MLP neurons of a small language model. Each row is named by its layer, matrix (down: output weights) and neuron, and shows model dimensions 0-127. Each number is 500 + 40 x the weight over its row's rms, rounded and kept within 0 to 999. Numbers have three digits each.
A block is one neuron, or neurons of one layer that tend to fire together. After each block is what it responds to, as a language model described it from the Wikipedia text at the highest values.

L3.down524:496465471505442529464501477544536478521589521471496511504468566470479449554525489456443513517493472579519456492555474535444458514407491509441498469488552525558517481560516489556484441484560464552470469526442519456470566478401568496454465523442479461465484495521426422502455585434515552485567465532455595527466454508497518557446522461560520479369467529470543548525466546483437500519519
L3.down565:485535524505474515407516513531383504602509494472504527548490553465417559475515509509485533470465556458497467500533503501477505469547557529511543512486507497514505489477515463508499518427451504494496567536470562475554498449469524561499486483550485539535539422498541542534479530528494464516464430448480592556487589414477487517516482515493522495475458471510433524486421432520473488597558
L3.down578:455539532524521548540556519451459571507500546464521476512484461520503494475504452505439550489519489539488513532491465469466577523510496517476473541453520462559451461501521432529513531457532440478541465497500533482552542496492523417523416510495459455540472537494431401513512478422487495411502495520509393555483536486533510493456512521570493454498498498448520511552542539509495433462499
L3.down935:450482484393489534459610499470511445492454487502463545537452548484503464473446472504484589493553493528455565518574459458467480513491452438535488497589513418499502450495461545499523518551499526506484529436486445397479530541487436510514538508470496529515471535507527484487584493471515522462530477510551524617426501451534490501524493560410447520519485538472498513495501465477512465513563
L3.down1042:485491346517532529446486555449411528488510499484477451479497499536426498527469543458417461501440472567511454403389411492453500478485469473460499558574509567480543459503595487534491515530481502474606435541534502486558550455495491500505488425493497526561502503482465450541504464594515490481484570452516500524455471495499550434538523541514514588542541496477479482404533489508576484514521
L3.down1245:505498533512501462465497504512480482483588506462573511516537542482561497519403556483544501520473411480473459524431529534509551524573535485527593567449450538509552475477509446534505539405445500525527517563528518425525500481485548471538519476455455574540487482507460510541490471480488545587493501498411503533442476504436491559554456478461445465443554476499475548501557467592452545455457
L3.down1316:489484431475473509494477498489501513500482477518440449445498508489513521540497502481502448491461540430592440511522447573538523496517461491552455468467481551578498466448465513530533455501490503457480413478569434492463550545488483592537454505490509451481535481528502481481487533510552535442494526540509504492543456410433471467511516531555478489489441506465537528528501497492515402462510
L3.down1480:537503477534505550514506487590489556542413439542495508492536430460569562512426553462506528559524477516487556453537525496467472509454524534530533476443463473450355471429480500498504447462432498534430508435497456548409513546509464591440623445499462495512467573502439502497491458508484508550520542551472455477448532493481479542564538520487473555571508548548535538517467500496471468495502
Responds to: End of name or quote

L5.down0:508439436506520429516492413533521452488489544456503514503463471486455472597523482484414436503507515491496463517492529477514459479391581494537521485476465492550587562536385540422518438551491548502526413591564540448496519417534519538475563539503471458482486460497431507478449529476547525511534497487478547528525517476472475511531514525477472446492501513511565494544483518577492502507448
L5.down236:529550528547560550524531468521466486485468495502441568441499529459527529559470501549480533456510455516564487482519516549525504512497471488523527574494566460463500489422555445527505458525481466491526484515460481510467494475582475546477561443585510579520525555484422430430499469536512547520503512522479498516453524537495505571461508522535475459554573542482540438430512523451527498469506
L5.down330:497472441475501557424531512436602498536483543521510493536505511558547463492475511492503452468448577483554517431453550502474507520461429498569511481565524518583563501492526487491456500550491507551452513512544524533484522453469515518500545501538484503514477451499499521459536539462524540496535534545525442537436568505531445418474468497499471553480471441502501570549556477505566543529485
L5.down933:514500566534552470513555465578496582443542505495471503520466478517567504463508476546489494537482433543541458535570501521497387519561500478493552530475542547443544573450552462471538451515595558510547521478577487517578511510368481548443476492516526488532485511545541459452482519450413523474531509516492470520552520526466532497503481507554535536473549505471444528552544547564408433547525
L5.down978:571420455422509519472493555543451533425487466499498499543476572551491540482584499424482532484491546564466481494482524554574448490581465500441451474515501407563512465524525490531502519527563423483603471505570512566538447502579525514495448540517544529560545520515483449504529446456528441527561549479410510467453450515494519466489499518480504540480457465507486487472488544550463467551436
L5.down1180:548550466514416514503475496509451561511494441509533455488455510495561491532506542545519520410515571537498506497493549485439487514517430522469485537560511476459509513489481519462561502505503578463468525446537460535425468457520440511497528567509488539562528464448515472568497394521490507458520465529545482525529431518541493538479538551516536538526545513478460506478488566480437468433503
L5.down1330:571441490473526560498464433393473482557509497431480474579462476512476492453533471535487492435506525438449419536495553484492610562448516510509484523542459496549504545562494514487554565481591516472500473490528516522491510514495562496532493552502509486457525481576475531523475489519606588499531524465563400491416523477563441452466451467492428562499556589505478515502492461484487518450454
L5.down1395:509464415475548526455441532526559529442532500521459560469507511455458518489447445512561458556540493433469479470456552481481471466606592500502452493507533474529490475519544511498500551452529500505485489472483489471536461506514420441487594491523472515506524488490484459510479511565494504453478482529551519480503538456510448440505498475467485478522497442540514462453558484487440480527467
Responds to: End of a name

L6.down484:502424471461498566465487521490540471501471484511502476540568513592476484461452508502485502520588555485387578508478564423515496450516539482501474599496465476553463434520535520479524575582440496473594487490532529494539551452504523413547489481536547481427553531480471522593455449534502546439527504485515525496476593490548488508571526454466507510511497483564511523529521417482487509510456
Responds to: Comma after place names

L5.down181:495530517497596483497545482443602546392487488482518503479480483514442529505511494516505440523491418514491442545569518508515619499452485555527518490468499507563508522507477563497478483503453494526433489545537527524417533580461539500454482411488460512445541484445518581453469461541500470502449554531445519488482425564453487526538534471488450495526465473498520460477572484484544419535455
L5.down579:523502557506530489506523498464498474550482473502478477524535462507497529490535508511439462533522500540539596551498478434500465469575544461508542486557501502508532464523520585453558443488536535526553489474466529481482546446467471504505584534459489527541544494460541534512469458490492458537465467502461508535514506535419490464527510495508482605462484540490505471490499474519437439497527
L5.down957:556494517529471496507457490569538464514537404465479519510548496492549473573526463461500457414465458494482536444515514623472518465489442518469455587547421501502484502476539468525557520531452525510455487510457527451496483442534437443471440573509499450519549489454476540478507468484468508445540476433479464446497475476538515519493481538553475573526485516453492495473521510471535433495502
L5.down970:528537433510499491537600502580531550547534549491521517513469549500564472560473465532450493503560520518457471575450540499488455423535530466472574451465424506488468530549451455511541404500535439458406555518502495477500461531516534512421474506492480490601479619482520550431454509571444481521459522622453517480502475569484508560479531464525501506482454516478472495515487473534479537524498
L5.down980:467495494539490446537562537563435508598491537522496466473509440598489526450436429519498471508504558527495513537531533417494393507466475516482481523581514455524478499648545509505484560521460492473482521484495495531516417491595486481637491563485466523572488499487494573538547506406510536484501504460510528477571491470498465518519474517451536557459486521456566544512524549554527449523402
L5.down1015:566419556517507478524450468550508528504513486460490516498502467547503483507486424479531473572497519449536574441524514552534544488504507504415448498506503477408413538546525499484497550483451584458487524510512491403562577504461457518523462571516547560514496519477544575469427491503601503470448483511431496496455499502578531449480533440562478479536492491493472495498450551531427483480445
L5.down1068:489471562533567433440555489481502592502482473461510498526535464465507501468507526486454503550523465501496552558472503530526558494516520457513529444435511498469430501538431503551453542560441529523470546491522504507445501516510531566555491468595494481518456435494533448518476551530503552434486530561501501480473475470537520508491550474560514500437434490468482500511495570446593497555426
L5.down1106:484548463471487447407502451531533529518526480521486473503604504470565464579577536507457486563475518464523516413578491500435507508523456496485480469469451557509503518504452509524482525578475531591451459502471538463419473532480511519536490512520498477481531474504459515549475515445557494384495518477488492459455494592529522517500426501481522558533446458483470547511547507465588502471558
Responds to: Mid-word stem fragments

L6.down829:481551503472472423478473486491488556547545549485547562569510491412565424583556492531513442532514516437484501420421460511509452563511522501505519510442506528475549544447357487456453465465536518471545509558522520483492500502525552529472489541467424476449459441517528497474537455482485532529489532520448507494523488501511481495447487482478434556483484488564437515493562528524501548394482
Responds to: Due to, word endings

L3.down336:558491462475473504440464526480522517456486573526478545480422519521540582496491512507492494507534516499543477462535523536559464474382459545511457528475512461516520515507409566467461465470462517490452490474395556461477523557544490510520445484532535509460503561479426446507490480480456494494516550564484501500523454468430496518403517563515553459509501491514500492527512436504549459489577
L3.down418:553475513475522462506437534508506570548586562536506521543485507504507478460499456510407443440486464467512536411536516580467462493428515474472575541522546513495531550530501566455518507521472458507510419556530459458402533482544440477494447439467508569438505541492527478515474537470479505488530528504498501486527490477431428416504423490436506523513467512548508465534503473510505479487514
L3.down506:464552515526565506519448490523459534490530524477482525461465518535520497519478553527520466419508518541495403507509502504501479505473487503461559488585556531439564549474514590450512490529498562539553521553455422458543443532539523521480512428540477449427463498529545527510478480491533504521471586534454535484545450481514453517493464554539408398502450534510566483523539464473489490507459
L3.down669:506492540499531464557465529507452460538510515544380435503495463419523502496472512416517479489500554441491480530472480436503502511523497429513481465552500542530518507489504454535449457517458537585488510566593484501569451454600444461458571534516521553422461441471515546480454460482451434445591522522423516480443509491547486464481531501457502522479480517577530556446544430578546485575524
L3.down840:515518503468499522431486549481524432495483366428500484503524507488519468580502484532586482517532577581496513486494492534535543408459488519481540547541498462462547559563526487493497477520492520519512467508532538457560466537525558500542493543485509534585484479513531511570475437484497429514453519464543499461481561569526563483491504509473470563491504477496465504464545478485455474485507
L3.down906:453482504462520529529568512477496572458438513516495525503493460496487521542459500494494453490503526495526514458506527511486430404457505469413501542480600512529481505463466495554476519552537472543542510475466573541505512503478536469494548540501523528490461512527532501452420536463459504515513582465553529456439472530517480461557489435433540558485493461624515511539593506528496533471475
L3.down1117:518496462538481472522508530519426543526504630510494478443473539441465543526520447507490458558493493500529453486424441486472507434530459491416462466511414525486458486470416507540493490455527445526517562578458346438424521503544489529479495461433544507564503517498511553576485485482548503456467534449502545415478499505445423443508498529455536430465469512503466537464436535508452476540538
L3.down1147:484506424488471446498495523435496549522505465543512519456458522478536499445473524459498440510499451499523466547445482536506534531605513472486458472438549530472472454570471492477482446484525542460505520575531461540481448481450554464472443471517548521521489524559439524491504502484507363511466524573430533561491525485514486533383500548518526403459440498489444484555487549507449524464515
Responds to: Predictable word continuations